{"n_layer": 11, "d_model": 512, "n_head": 8, "n_kv_head": 8, "head_dim": 64, "d_mlp": 2048, "vocab_size": 8192, "activation": "tanh_gelu", "norm": "layernorm", "norm_place": "pre", "norm_eps": 1e-06, "positions": "learned", "qk_norm": false, "attn_scale": 0.125, "bias": "all", "tie_embeddings": false, "parallel_block": false, "init": "orth", "init_std_qkv": 0.0221, "init_std_o": 0.0, "init_std_up": 0.0221, "init_std_down": 0.0, "optimizer": "adamw", "lr": 0.000655, "lr_mult_o": 0.783, "beta1": 0.9, "beta2": 0.99, "lr_head": 0.00594, "grad_clip": 2.0, "warmup_steps": 448, "schedule": "wsd", "decay_fraction": 0.313, "decay_shape": "pow", "final_lr_fraction": 0.0, "batch_tokens": 131072, "seq_len": 1024, "doc_mask": true, "train_tokens": 900600000, "steps": 6872, "dataset": "wikipedia_en"}
MLP neurons of a small language model. Each row is named by its layer, matrix (up: input weights) and neuron, and shows model dimensions 266-329. Each number is 50 + 10 x the weight over its row's rms, rounded and kept within 0 to 99.
A block is one neuron, or neurons of one layer that tend to fire together. After each block is what it responds to, as a language model described it from the Wikipedia text at the highest values.

L7.up256:46 49 54 40 44 70 37 47 53 52 45 74 46 76 49 45 34 45 49 51 45 37 52 38 51 64 39 58 35 48 57 40 41 55 61 43 39 49 48 36 47 45 27 50 51 54 61 39 37 50 62 58 67 62 50 54 41 54 26 52 47 59 52 54
L7.up722:44 44 57 47 41 50 51 54 29 60 26 51 48 65 56 51 42 49 50 46 44 56 47 47 44 40 43 61 45 48 48 64 57 52 45 58 54 42 53 56 58 54 52 54 27 67 47 60 46 53 51 53 60 23 45 46 47 50 57 54 45 56 64 46
L7.up861:47 41 51 35 43 52 58 52 62 41 53 44 51 33 59 52 56 42 43 50 44 49 51 50 35 42 41 51 50 52 40 46 69 43 54 53 39 49 66 43 41 58 57 54 32 70 47 27 61 70 73 51 49 27 51 32 29 69 36 54 62 40 52 49
L7.up1109:58 51 35 53 38 71 49 41 53 58 66 57 34 57 52 41 49 43 54 56 55 41 49 51 38 61 43 28 44 59 51 47 63 69 58 63 49 49 48 44 45 64 44 59 48 63 50 35 59 75 55 55 86 62 53 39 37 36 52 56 58 63 61 46
L7.up1507:71 48 48 49 46 64 48 37 63 46 62 54 53 64 65 44 35 59 39 55 46 52 58 43 49 39 36 53 52 43 30 66 53 38 54 34 84 52 48 46 43 65 52 57 35 53 71 39 54 47 57 46 54 36 46 29 34 50 53 37 51 48 59 59
L7.up1613:43 49 58 53 39 69 51 35 65 42 58 47 58 65 42 45 38 70 41 38 45 62 49 50 44 52 43 44 47 44 59 44 59 42 61 61 48 52 55 46 36 37 38 60 70 50 57 49 52 69 55 40 51 55 41 43 50 45 56 54 66 40 64 50
L7.up1894:35 42 60 49 52 49 40 35 41 64 71 47 52 34 53 30 39 56 42 56 38 56 29 45 36 47 38 61 35 60 55 55 57 52 47 49 53 48 60 46 53 40 40 49 46 53 47 51 41 70 60 41 35 63 57 39 38 37 47 54 54 47 54 65
L7.up1992:43 50 46 42 57 57 42 41 54 61 54 45 56 54 44 50 29 53 23 46 62 46 49 56 34 43 44 45 58 58 38 35 65 53 60 42 64 60 64 51 43 44 44 49 58 55 43 45 53 67 47 54 47 47 39 25 29 55 51 62 47 63 34 52
Description: Pipes inside Markdown table divider rows (|---|---); second pieces of un- words (unbeaten, uninhabited) and -ly; also was/is/of after subject nouns.

L4.up839:41 57 56 54 59 46 45 50 52 51 60 44 47 64 52 40 62 50 53 45 36 52 44 42 52 55 44 34 52 42 45 36 48 54 55 41 62 39 41 59 63 31 40 58 44 51 56 57 52 61 28 41 54 57 36 54 42 47 62 40 38 53 46 41
L4.up1569:40 52 69 51 56 40 54 36 72 58 68 48 37 41 54 37 51 45 51 53 71 49 50 47 45 49 50 57 48 46 63 31 49 59 40 42 52 49 55 61 66 24 45 60 57 45 50 52 65 78 43 39 56 50 32 38 55 28 48 60 43 37 47 40
Description: A capital letter starting a word right after an opening quote, bracket, hyphen or line break, such as the O in "Ohhh", the B in (Big West Record), or the T in Russian-Turkish.

L4.up1772:54 61 50 57 72 39 42 45 54 41 75 42 44 28 52 50 60 50 59 57 55 49 51 37 50 46 51 49 53 55 71 41 49 59 30 69 54 52 40 47 54 34 46 49 61 44 61 55 45 55 45 49 55 63 47 47 44 43 65 53 48 58 48 51
L4.up1870:70 50 52 61 66 66 53 54 47 44 74 36 51 58 40 42 67 43 37 69 44 54 52 30 48 58 54 39 50 42 55 26 52 60 37 50 54 42 29 49 55 34 39 57 70 38 57 49 52 61 41 55 49 68 60 47 58 49 54 59 26 53 44 52
Description: Word-piece tokens at the start or middle of a longer word, often after a quote, parenthesis or prefix, as in "gen(erally)", inf-ert-ile, accomp-lis-hed.

L5.up495:58 64 55 37 54 46 53 59 67 44 62 48 77 53 58 40 70 56 36 48 38 44 54 45 46 56 31 53 47 59 53 43 28 54 32 64 55 33 60 50 51 55 50 63 61 66 52 49 54 58 59 46 61 33 43 42 43 71 57 43 49 61 54 56
L5.up525:48 59 49 52 53 63 49 46 75 45 57 63 50 57 47 53 41 47 44 48 31 59 46 47 53 42 46 50 44 47 55 50 49 32 66 57 60 59 32 51 53 51 49 54 63 44 54 45 35 67 49 45 40 36 49 49 32 51 64 35 41 47 52 48
L5.up1930:42 53 56 41 41 54 54 61 85 55 49 70 56 56 76 48 37 48 42 34 30 55 41 36 70 46 48 49 56 45 52 55 51 28 56 59 50 56 51 46 54 44 49 52 61 51 68 39 43 58 53 56 53 34 74 53 54 55 59 44 77 41 51 51
L5.up1958:43 40 50 46 56 55 55 54 63 40 48 67 52 46 56 49 42 35 51 44 27 46 64 33 56 53 39 45 37 47 52 70 40 36 64 68 54 61 54 52 50 43 45 49 34 39 58 49 48 53 50 49 43 43 59 55 57 49 45 48 47 34 53 33
Description: The first = of the closing == or === that ends a wiki section heading (Early life==, History==, South America===), and the hyphen inside compounds (sub-Saharan, low-power).

L7.up517:35 48 58 47 42 60 43 53 56 57 52 54 38 68 47 34 52 45 33 68 38 55 33 40 45 45 52 44 51 45 33 54 57 54 54 42 51 48 56 35 42 58 50 58 48 47 54 54 57 44 51 44 60 42 53 50 42 48 45 50 48 46 41 40
L7.up554:56 43 53 46 40 68 47 50 48 59 47 61 57 43 37 33 59 48 47 45 29 66 50 55 40 48 45 34 43 43 34 53 69 52 61 51 45 55 64 37 59 43 52 60 49 32 47 53 42 41 77 40 66 52 36 46 51 53 59 32 55 33 74 45
L7.up1001:41 52 62 49 72 51 42 66 48 55 30 53 67 60 45 41 44 42 49 80 49 74 39 65 26 44 51 59 46 48 49 56 59 54 47 64 57 51 59 63 58 46 66 52 65 44 55 48 46 45 60 44 48 34 35 48 43 49 63 48 66 56 54 45
L7.up1279:40 41 63 41 41 52 41 43 46 52 42 65 49 58 51 42 46 54 27 42 43 42 40 29 56 56 55 71 37 53 51 37 50 31 45 44 50 53 51 49 62 58 33 72 43 52 70 46 52 42 71 49 45 67 43 46 53 46 36 44 45 49 61 47
L7.up1499:47 33 64 40 50 49 45 57 58 68 55 39 64 45 63 53 39 54 55 64 32 59 56 60 52 37 54 57 38 49 56 53 52 69 58 80 42 48 68 47 54 44 44 55 36 38 56 50 49 50 51 44 41 41 58 45 51 57 63 35 59 58 61 40
L7.up1688:74 39 38 44 65 47 56 43 66 68 44 88 60 68 48 50 53 44 49 45 30 40 42 58 65 44 46 60 58 57 53 47 47 45 52 62 46 46 57 57 57 59 53 46 57 32 66 35 59 39 52 55 43 40 37 59 46 54 63 53 61 65 47 35
L7.up1767:62 57 50 34 21 57 48 42 38 56 56 57 63 49 59 46 34 40 44 36 38 47 42 56 37 40 45 46 45 58 68 49 62 59 45 50 50 34 39 38 44 76 50 62 56 54 65 49 50 56 81 43 54 33 47 42 54 42 44 48 53 29 48 37
L7.up1995:57 40 50 44 43 39 41 52 53 69 52 57 54 34 46 60 59 45 43 58 32 46 39 46 55 56 48 40 44 58 56 48 58 44 47 57 43 55 54 48 64 37 35 43 59 56 66 40 47 43 42 30 42 43 47 37 52 43 55 39 69 53 58 47
Description: Word-piece tokens inside Arabic proper names, usually just after the al-/Al- article, e.g. al-Kirmani, Ahrar al-Sham, Al Nahyan; sometimes other mid-name fragments.

L5.up566:49 42 59 48 36 52 40 44 54 26 64 56 60 45 69 47 33 25 46 43 52 55 51 48 38 49 43 21 50 65 53 59 43 51 51 38 49 59 45 25 64 55 52 44 51 68 43 52 44 48 58 49 53 44 59 45 61 48 35 42 37 40 48 60
L5.up875:62 46 58 56 64 49 44 42 52 23 52 46 51 36 58 45 51 51 37 61 61 59 60 57 62 59 40 58 51 44 46 51 59 46 51 40 56 42 33 36 53 58 51 63 53 40 58 44 56 65 42 43 54 46 62 41 43 46 61 44 54 47 55 49
L5.up1065:68 44 55 32 50 62 50 45 52 53 60 58 50 70 71 39 63 48 50 48 51 50 47 62 64 47 52 51 51 60 53 58 56 48 58 44 28 47 61 52 48 45 45 38 40 40 37 46 60 41 50 57 58 46 59 51 42 55 69 49 47 43 39 47
L5.up1314:41 46 70 57 50 55 57 34 46 32 75 42 47 65 74 45 56 51 34 58 47 56 63 55 48 56 47 45 43 51 56 52 52 37 46 45 51 46 65 52 38 46 46 62 56 51 43 51 67 42 20 48 76 52 42 55 53 35 49 39 61 57 54 46
Description: Plural nouns naming groups of people, or their plural suffix, often after a number or quantifier, such as children, students, officers, employees, programmers.

L4.up867:64 48 50 46 69 49 55 61 50 53 65 46 61 64 34 52 41 42 57 51 39 58 49 41 30 53 39 41 44 32 38 47 51 45 40 44 45 31 54 51 59 59 55 49 52 24 53 24 69 58 43 55 63 43 55 51 40 51 31 65 43 51 49 54
L4.up882:49 45 47 57 50 50 55 56 57 62 39 78 58 49 44 51 31 38 54 55 34 45 57 35 51 62 48 50 49 57 45 32 43 45 46 64 44 38 56 52 59 59 46 57 52 26 75 28 48 48 35 64 61 50 51 47 34 62 64 53 52 47 59 52
Description: Opening parentheses and quotation marks (sometimes colons or equals signs) that start an aside, gloss or quote mid-sentence, e.g. "heavy (full", "footballer (born", "as "forced".

L4.up686:73 55 53 42 40 48 57 56 35 73 50 52 35 70 54 42 50 58 48 51 38 57 40 57 46 35 47 55 41 49 44 57 82 42 55 54 68 50 50 44 49 53 62 67 28 54 39 42 55 52 46 38 43 56 28 37 39 45 63 45 43 39 52 41
L4.up1348:68 47 60 38 55 31 50 54 62 54 55 47 50 51 47 49 71 49 49 54 47 61 53 47 76 48 55 63 57 65 53 40 30 35 37 66 55 36 46 41 57 67 47 58 52 39 46 44 49 53 37 56 49 60 36 35 47 46 53 42 50 44 56 39
Description: The pipe opening a new row of a pipe-delimited table right after a line break, plus the first cell (a year or index like 105); sometimes sentence-start "The"/"a".

L5.up112:61 43 52 44 29 60 50 41 36 48 61 38 77 52 57 40 41 46 50 42 54 50 67 40 56 47 47 51 27 80 23 43 39 35 44 56 48 37 40 39 53 77 46 61 50 66 49 44 56 48 53 42 40 44 50 45 47 56 55 59 54 49 46 41
L5.up569:57 34 53 40 38 69 48 40 60 37 72 63 59 58 58 41 52 49 57 36 48 44 55 44 54 53 50 53 43 59 46 34 51 56 44 38 40 36 48 55 54 54 58 41 70 60 48 49 39 40 48 48 42 49 57 36 49 35 47 62 53 49 42 42
L5.up836:57 46 61 37 61 45 55 54 35 45 54 46 56 69 55 53 46 37 42 43 53 55 66 54 69 51 67 46 46 50 52 39 51 52 43 59 67 27 37 39 59 59 42 62 75 51 62 66 39 61 36 46 40 55 35 38 60 50 55 53 39 54 37 49
L5.up2008:45 55 60 38 50 38 66 54 44 28 59 35 69 60 30 43 41 44 42 49 74 47 47 50 52 50 48 34 52 61 37 29 40 48 41 46 42 34 56 57 46 67 41 57 58 78 53 59 44 53 51 44 57 51 59 44 57 33 52 67 49 54 43 49
Description: Short letter pieces (s, r, t, st) opening a word split oddly after a hyphen, parenthesis, quote or slash, e.g. (sucrose, "stuck, joint-stock.

L7.up300:51 37 37 32 80 59 44 58 41 49 52 49 43 50 45 60 40 48 38 59 51 37 36 42 45 59 44 52 48 49 57 48 40 59 41 62 46 39 36 57 62 65 53 70 61 28 55 28 60 41 55 41 47 35 50 49 35 45 40 59 59 67 39 52
L7.up1093:41 48 55 53 50 54 56 52 52 58 49 53 67 47 70 43 47 53 48 45 54 67 43 45 51 38 45 35 59 56 54 54 49 24 42 47 47 47 46 42 76 44 46 46 59 42 40 44 53 56 62 67 53 39 40 36 48 42 54 60 44 44 49 46
L7.up1156:47 65 48 40 23 53 52 56 72 43 39 66 47 50 50 53 39 54 47 43 33 52 43 40 59 61 56 48 49 46 52 45 53 40 56 46 53 44 38 46 53 69 49 61 43 43 65 24 59 45 36 54 57 49 44 51 49 43 58 43 55 62 51 46
L7.up1159:45 57 49 56 65 62 45 54 61 29 50 57 49 59 59 51 47 47 37 44 33 58 35 35 57 51 51 54 34 43 49 55 37 35 55 46 52 50 60 36 40 44 52 65 61 56 55 25 65 53 43 51 48 42 57 38 52 44 71 39 42 57 45 41
L7.up1273:51 32 51 44 51 56 29 41 56 42 53 71 39 49 59 55 40 57 44 42 30 69 32 47 35 40 53 51 42 51 49 63 41 42 66 54 72 51 45 45 58 54 51 59 52 62 63 40 45 48 55 34 62 47 41 52 33 59 69 35 43 75 50 44
L7.up1339:41 46 55 36 35 67 39 41 70 39 66 58 53 58 63 50 37 50 41 40 53 50 46 57 65 35 36 43 48 33 38 55 52 45 47 63 57 52 61 51 60 55 38 44 58 39 65 34 66 76 68 51 58 37 58 47 38 56 57 35 56 70 57 43
L7.up1764:56 32 55 52 53 66 63 47 51 49 44 34 51 54 62 53 56 41 49 43 46 47 54 51 63 52 52 37 59 52 43 63 54 49 39 35 48 33 51 71 56 54 60 56 52 36 43 33 51 48 34 51 59 55 35 62 56 51 28 38 38 49 39 50
L7.up1955:26 42 49 55 66 69 54 44 54 46 37 82 49 64 51 44 53 50 30 47 22 36 45 39 52 46 45 59 51 49 45 59 27 45 72 56 49 38 56 56 52 41 60 49 46 52 47 35 58 61 63 51 68 47 56 62 50 64 49 42 42 66 63 49
Description: Opening parentheses, sometimes commas or hyphens, right after a noun or name that ends a phrase, e.g. "corn syrup (HFCS", "Dr (afterwards", "Vian (1985".

L5.up845:42 71 53 46 42 48 45 51 39 60 41 58 76 60 51 46 52 55 45 67 56 67 53 52 40 41 51 43 45 46 47 47 43 36 55 48 59 54 44 36 53 42 64 51 63 56 25 39 61 44 41 36 35 37 59 37 48 44 44 62 53 43 50 41
L5.up1508:46 43 57 27 43 27 47 64 37 59 61 60 65 35 48 46 49 48 45 57 48 60 57 54 47 46 48 46 51 62 45 61 30 36 49 58 44 45 32 46 56 54 49 56 59 42 60 43 52 38 45 35 41 48 46 55 45 42 42 43 54 48 66 52
L5.up1529:66 49 58 50 52 50 54 50 43 48 60 59 53 48 57 49 73 44 49 39 50 47 64 41 65 64 55 61 49 50 41 41 47 43 64 42 46 36 42 59 48 31 64 73 48 44 49 47 44 48 45 48 33 50 44 47 50 39 49 48 42 42 47 53
L5.up1968:35 37 52 31 52 50 58 54 65 53 56 44 67 52 51 44 56 62 49 34 49 53 56 46 56 58 50 48 48 44 33 40 60 53 70 41 48 54 31 65 64 49 65 59 66 55 44 47 45 47 48 37 35 47 55 50 48 61 45 52 43 46 40 42
Description: Comma closing a sentence-initial date or time phrase in narrative history, as in "On June 4, 1828" or "In 2013,"; also other fronted adverbials like "In the aftermath,".

L7.up162:55 35 52 40 74 55 56 58 65 56 43 55 58 47 38 52 57 36 38 48 43 45 26 52 35 38 37 41 49 49 33 43 52 60 43 55 40 61 31 68 73 52 35 57 62 25 44 53 61 57 45 30 53 59 39 30 47 49 56 48 54 43 34 33
L7.up445:79 57 58 43 71 53 52 41 65 53 61 51 59 47 38 54 44 48 49 46 65 40 52 73 33 38 34 43 54 56 69 32 47 51 70 50 53 44 37 45 61 43 63 67 37 53 46 49 61 48 45 54 44 71 47 41 59 31 34 66 44 49 43 38
L7.up647:58 60 46 44 43 55 57 39 60 59 69 36 45 58 43 49 48 52 68 49 41 55 47 48 42 45 54 59 43 53 50 42 45 65 55 49 50 27 42 47 54 54 24 48 54 36 71 55 40 45 33 43 62 66 61 45 46 46 57 55 54 53 75 32
L7.up759:45 49 53 50 46 55 49 45 87 61 53 57 52 59 38 39 63 45 53 35 53 46 40 60 45 55 53 51 47 54 39 52 42 59 47 41 53 24 41 51 52 56 48 62 66 49 65 39 38 38 42 32 37 48 53 42 45 41 58 50 55 39 37 47
L7.up1101:50 47 58 49 59 50 27 45 39 45 71 36 53 62 41 36 49 45 53 60 53 51 75 29 65 59 58 56 42 45 65 48 37 57 62 68 38 28 46 54 57 74 58 50 49 52 77 43 37 49 43 28 56 60 66 39 52 46 69 54 51 49 37 47
L7.up1209:54 51 62 40 44 60 55 50 63 40 69 41 53 78 46 47 34 41 38 56 46 49 41 30 65 62 46 47 53 58 54 52 60 63 58 58 61 43 49 55 56 52 50 57 66 56 57 57 64 47 57 37 57 46 57 30 55 56 46 65 42 48 41 42
L7.up1552:42 47 50 64 49 66 40 66 64 54 81 41 49 44 34 47 60 55 37 58 38 41 53 49 47 56 31 44 29 50 57 52 46 49 55 47 44 27 40 61 63 65 48 49 67 40 63 40 50 67 56 48 48 39 69 37 46 59 63 69 49 50 43 39
L7.up1879:53 49 56 64 51 67 45 64 44 43 60 43 48 53 59 50 40 61 41 39 32 65 79 35 38 43 61 37 46 57 67 33 46 52 48 47 64 26 44 54 36 39 38 46 54 37 54 51 35 52 46 54 46 52 69 43 39 33 40 73 46 55 53 44
Description: Second or inner subword pieces of common words split oddly after a short capitalized start, such as hi in Vehicle, behind, Prehistoric, and r in Berrien.

L7.up164:42 50 47 25 42 43 46 38 54 52 51 53 45 54 43 51 51 40 53 50 44 49 37 49 47 36 43 45 36 57 59 63 59 52 69 47 46 39 53 66 70 32 50 63 43 56 41 36 52 42 50 28 63 55 21 24 41 42 60 43 46 71 46 39
L7.up347:60 54 55 41 54 64 59 43 53 36 50 44 55 60 56 39 49 44 48 59 45 37 52 44 29 46 38 49 65 59 54 54 63 62 61 38 59 47 54 55 48 46 32 50 53 50 53 39 60 50 62 48 40 60 56 23 42 53 56 56 45 69 39 53
L7.up447:31 38 60 32 52 52 63 57 48 62 60 68 47 49 48 50 44 56 58 70 43 63 39 49 54 51 51 59 55 59 55 35 54 48 56 54 39 50 40 56 60 55 59 51 59 47 49 48 47 44 57 25 46 58 38 34 45 28 44 35 42 41 61 35
L7.up523:44 35 47 47 57 40 35 42 45 62 64 45 30 49 55 35 52 57 38 52 60 48 66 47 69 43 41 54 38 49 56 66 63 69 54 51 49 53 56 37 45 33 46 80 47 49 59 42 42 36 58 36 51 59 44 43 36 41 60 70 54 53 61 29
L7.up684:35 54 49 40 59 41 48 48 47 47 74 47 63 46 44 45 42 46 34 49 45 53 52 66 54 30 53 45 19 41 57 61 62 36 63 33 61 52 45 30 47 37 63 67 66 61 44 47 39 44 46 50 30 41 38 45 55 38 68 59 74 45 51 42
L7.up1077:51 51 57 43 58 33 57 61 49 58 54 51 44 57 58 40 61 54 61 47 55 54 35 60 52 41 41 57 52 68 54 52 44 69 64 37 32 43 52 43 49 55 52 67 55 33 65 37 46 60 49 44 46 64 60 39 37 50 43 44 41 47 52 37
L7.up1186:44 51 64 47 58 66 45 43 53 54 60 44 52 65 51 49 54 30 54 39 50 43 53 44 46 33 37 54 54 47 48 50 54 68 48 61 53 49 43 45 49 30 35 53 45 60 44 46 59 76 42 45 36 65 42 28 40 56 48 48 58 62 53 44
L7.up1896:42 57 41 43 34 40 57 52 56 42 56 53 47 46 50 39 59 29 55 45 47 46 38 49 52 43 42 41 35 52 50 64 64 67 67 46 47 54 34 41 48 45 56 50 58 58 51 58 39 64 61 51 50 45 33 37 44 38 44 44 47 60 45 50
Description: Opening tokens of fields in tables and lists, mostly dates, years, row numbers and pipes, such as | 2010 |, 8 January, Win |.

L7.up221:56 59 41 45 43 52 60 51 47 27 61 46 57 57 63 44 63 51 44 51 59 58 35 56 50 45 47 44 49 44 53 66 56 40 80 63 58 69 47 42 62 53 47 54 31 49 41 42 73 51 34 39 48 61 61 49 42 43 55 47 69 59 54 43
L7.up601:59 40 58 56 48 52 39 21 50 47 69 50 57 61 53 49 41 63 32 55 55 52 38 43 50 55 49 29 50 49 46 48 54 53 68 42 56 50 67 41 49 39 50 55 49 50 50 51 67 58 45 47 49 51 57 53 50 46 47 57 46 29 52 37
L7.up945:50 41 56 55 34 47 62 42 42 43 68 45 60 49 53 58 52 47 34 51 51 59 54 47 48 54 40 37 49 48 38 48 50 47 64 48 56 57 61 70 47 52 51 49 53 41 50 46 71 56 57 56 57 64 59 56 41 61 42 40 74 60 45 26
L7.up983:63 44 57 41 41 63 42 46 55 43 68 59 57 56 62 46 45 57 43 55 48 53 50 48 47 41 45 50 43 41 47 65 34 42 65 63 53 40 39 54 52 56 54 60 67 63 48 48 56 48 48 51 62 59 42 54 49 47 52 44 48 62 48 50
L7.up1515:54 66 47 31 56 48 61 67 47 57 63 48 55 68 62 56 40 62 51 63 59 54 57 58 61 58 54 48 51 33 47 60 50 40 62 45 51 51 48 19 52 44 45 59 32 47 49 37 45 47 51 39 48 40 57 50 45 45 53 37 70 49 55 42
L7.up1586:63 37 59 54 66 57 49 44 61 36 72 41 61 63 66 47 35 53 21 45 32 57 32 42 43 49 34 36 51 48 26 57 51 48 46 10 44 50 58 51 53 42 41 55 39 56 72 50 60 63 56 38 71 55 45 47 51 53 51 46 56 52 45 44
L7.up1837:39 28 41 55 28 58 69 46 55 35 73 67 58 64 54 43 44 73 61 67 53 57 47 32 42 37 49 55 27 38 52 66 63 43 55 62 56 33 40 53 51 32 38 63 49 67 55 37 64 50 43 35 56 43 43 49 40 23 52 39 53 42 56 42
L7.up1953:44 46 58 45 57 66 40 57 61 36 50 58 62 70 43 46 39 60 49 52 62 51 40 34 57 62 55 43 68 21 51 50 49 55 67 36 51 51 49 32 42 46 48 60 34 44 44 45 69 56 27 49 77 65 43 48 49 37 43 53 70 58 49 42
Description: Plural suffixes or head nouns closing a noun phrase, often after quantifiers like many, several or a number of, as in park-s, puzzl-es, prison-ers.

L5.up441:44 32 53 68 42 37 46 38 43 66 28 59 44 48 64 39 30 46 46 55 49 60 62 66 71 24 48 51 40 60 61 59 44 50 56 51 53 57 60 48 49 31 45 60 57 52 43 54 46 40 32 45 53 57 44 31 49 38 44 57 65 34 66 36
L5.up505:41 50 49 43 58 53 56 58 49 48 58 48 59 59 38 46 58 39 30 45 40 55 40 46 65 40 46 45 57 56 33 56 59 52 59 65 64 58 48 55 44 34 53 72 42 43 39 41 51 47 53 51 51 51 49 31 45 36 70 51 47 37 45 54
L5.up970:52 35 56 51 51 39 57 48 46 62 55 40 60 59 42 43 52 47 39 42 46 50 47 58 58 16 54 51 52 57 33 41 64 39 60 50 55 43 42 45 50 46 48 62 49 52 51 49 49 46 49 31 60 49 41 26 46 44 65 36 50 40 46 37
L5.up1581:37 43 46 43 74 52 38 43 35 43 41 48 53 49 45 51 59 40 45 51 71 46 53 37 57 41 50 40 52 49 54 46 54 42 65 61 72 31 53 51 40 50 53 62 28 53 56 47 49 64 55 47 55 41 54 41 48 40 53 64 43 34 57 51
Description: The opening | at the start of a new line in flattened wiki tables (election results, squads, filmographies, track lists), plus the first-cell number after it, e.g. 12.

L5.up355:40 52 70 48 49 53 46 47 50 49 49 38 60 33 58 52 34 42 35 81 47 68 64 64 59 45 50 46 44 61 46 51 47 54 63 58 58 58 54 56 45 50 46 49 44 52 71 52 44 47 56 54 46 45 57 39 57 59 53 43 54 47 55 41
L5.up952:33 57 53 52 53 44 47 69 27 38 36 53 48 64 60 36 44 51 23 53 40 58 48 60 53 48 58 55 49 60 62 66 53 61 57 63 73 51 62 46 51 54 70 55 45 51 57 48 47 62 58 57 48 50 51 46 47 47 52 51 43 46 68 43
L5.up1336:44 66 44 46 48 41 59 55 40 43 57 47 58 68 54 32 40 55 49 60 24 58 52 59 57 45 53 38 56 62 55 57 46 65 57 54 61 56 56 46 59 55 69 42 48 47 58 52 53 57 54 46 49 37 38 55 44 43 59 39 54 68 58 37
L5.up1441:43 48 64 35 47 53 57 38 51 32 50 61 55 53 78 40 55 45 27 59 36 77 55 59 49 33 50 45 44 61 54 55 38 56 57 71 82 51 66 48 62 43 49 39 62 41 71 46 44 47 66 45 57 48 47 40 38 43 71 52 54 53 49 43
Description: Non-initial tokens inside titles of songs, films, books or works, often in tracklists and filmographies, such as "of" in Life and Death of, "the" in God Bless the Child, "Four" in Fantastic Four.

L5.up937:57 52 55 49 45 45 41 43 44 29 56 51 66 54 52 47 48 46 58 48 47 65 52 48 51 26 54 62 49 53 59 23 69 63 41 71 55 34 43 46 52 33 45 58 60 65 47 45 59 58 46 42 42 46 53 37 35 58 74 58 47 58 52 52
L5.up1270:59 40 54 45 41 61 54 47 45 45 47 65 52 60 77 40 63 57 24 44 27 57 52 47 68 32 48 54 54 54 58 54 47 50 48 50 56 44 51 39 58 44 55 47 43 53 51 34 46 49 51 57 45 48 41 37 36 55 62 53 41 38 51 46
L5.up1546:39 51 53 38 51 43 42 59 57 40 53 48 62 61 65 40 58 41 31 39 40 55 51 55 54 48 57 37 46 58 59 49 51 56 57 58 63 25 32 50 61 60 54 61 62 67 62 35 46 50 47 36 48 49 36 46 29 40 71 59 37 65 57 40
L5.up2000:68 26 54 25 50 54 50 45 54 45 61 33 67 55 63 50 70 63 33 41 62 46 59 37 58 37 44 61 55 70 41 49 63 44 57 49 52 40 51 54 46 59 53 63 32 71 47 38 65 58 71 41 42 49 40 35 31 48 62 54 53 33 50 40
Description: Third hyphen in the |---|---| separator line under a markdown table header row, as in election results, filmographies and sports rosters; weakly, line breaks before indented sub-items in dash lists.

L4.up1898:74 44 57 68 39 74 50 49 54 35 67 53 51 58 54 49 53 38 54 28 53 50 30 41 55 50 48 30 47 61 45 49 59 52 38 52 43 46 39 61 52 61 51 48 57 54 40 46 60 54 46 41 66 55 51 43 46 50 59 45 37 53 42 58
L4.up1930:56 52 48 65 43 53 40 44 56 42 67 53 47 48 77 37 52 50 38 38 35 65 56 47 72 48 41 36 47 53 59 62 48 65 62 54 58 49 55 40 58 50 38 48 42 41 69 49 56 42 50 58 65 43 80 43 66 58 50 48 61 50 53 40
Description: Word-final suffix pieces completing a noun or verb, mostly plural or third-person "s" (correspond-s, collection-s, dress-es), plus unit endings like sq mi, km.

L4.up547:66 62 53 32 48 51 52 36 57 38 60 39 45 51 63 52 65 48 42 35 35 60 42 45 60 55 50 58 47 66 56 54 59 46 49 62 36 33 36 48 49 60 44 61 49 50 26 38 56 56 58 55 46 52 59 44 19 61 73 54 70 47 52 51
L4.up1800:53 51 57 40 54 56 49 29 46 44 58 48 57 59 76 61 50 39 33 60 49 53 58 39 54 42 48 58 51 42 61 52 50 46 71 52 56 26 55 35 47 51 54 54 43 66 62 47 59 64 63 37 39 55 49 39 25 56 72 69 48 48 49 50
Description: Pipe characters in the dashed header-separator row of markdown tables (|---|---|), usually the third or fourth pipe; also "place" in "Silver medal – second place".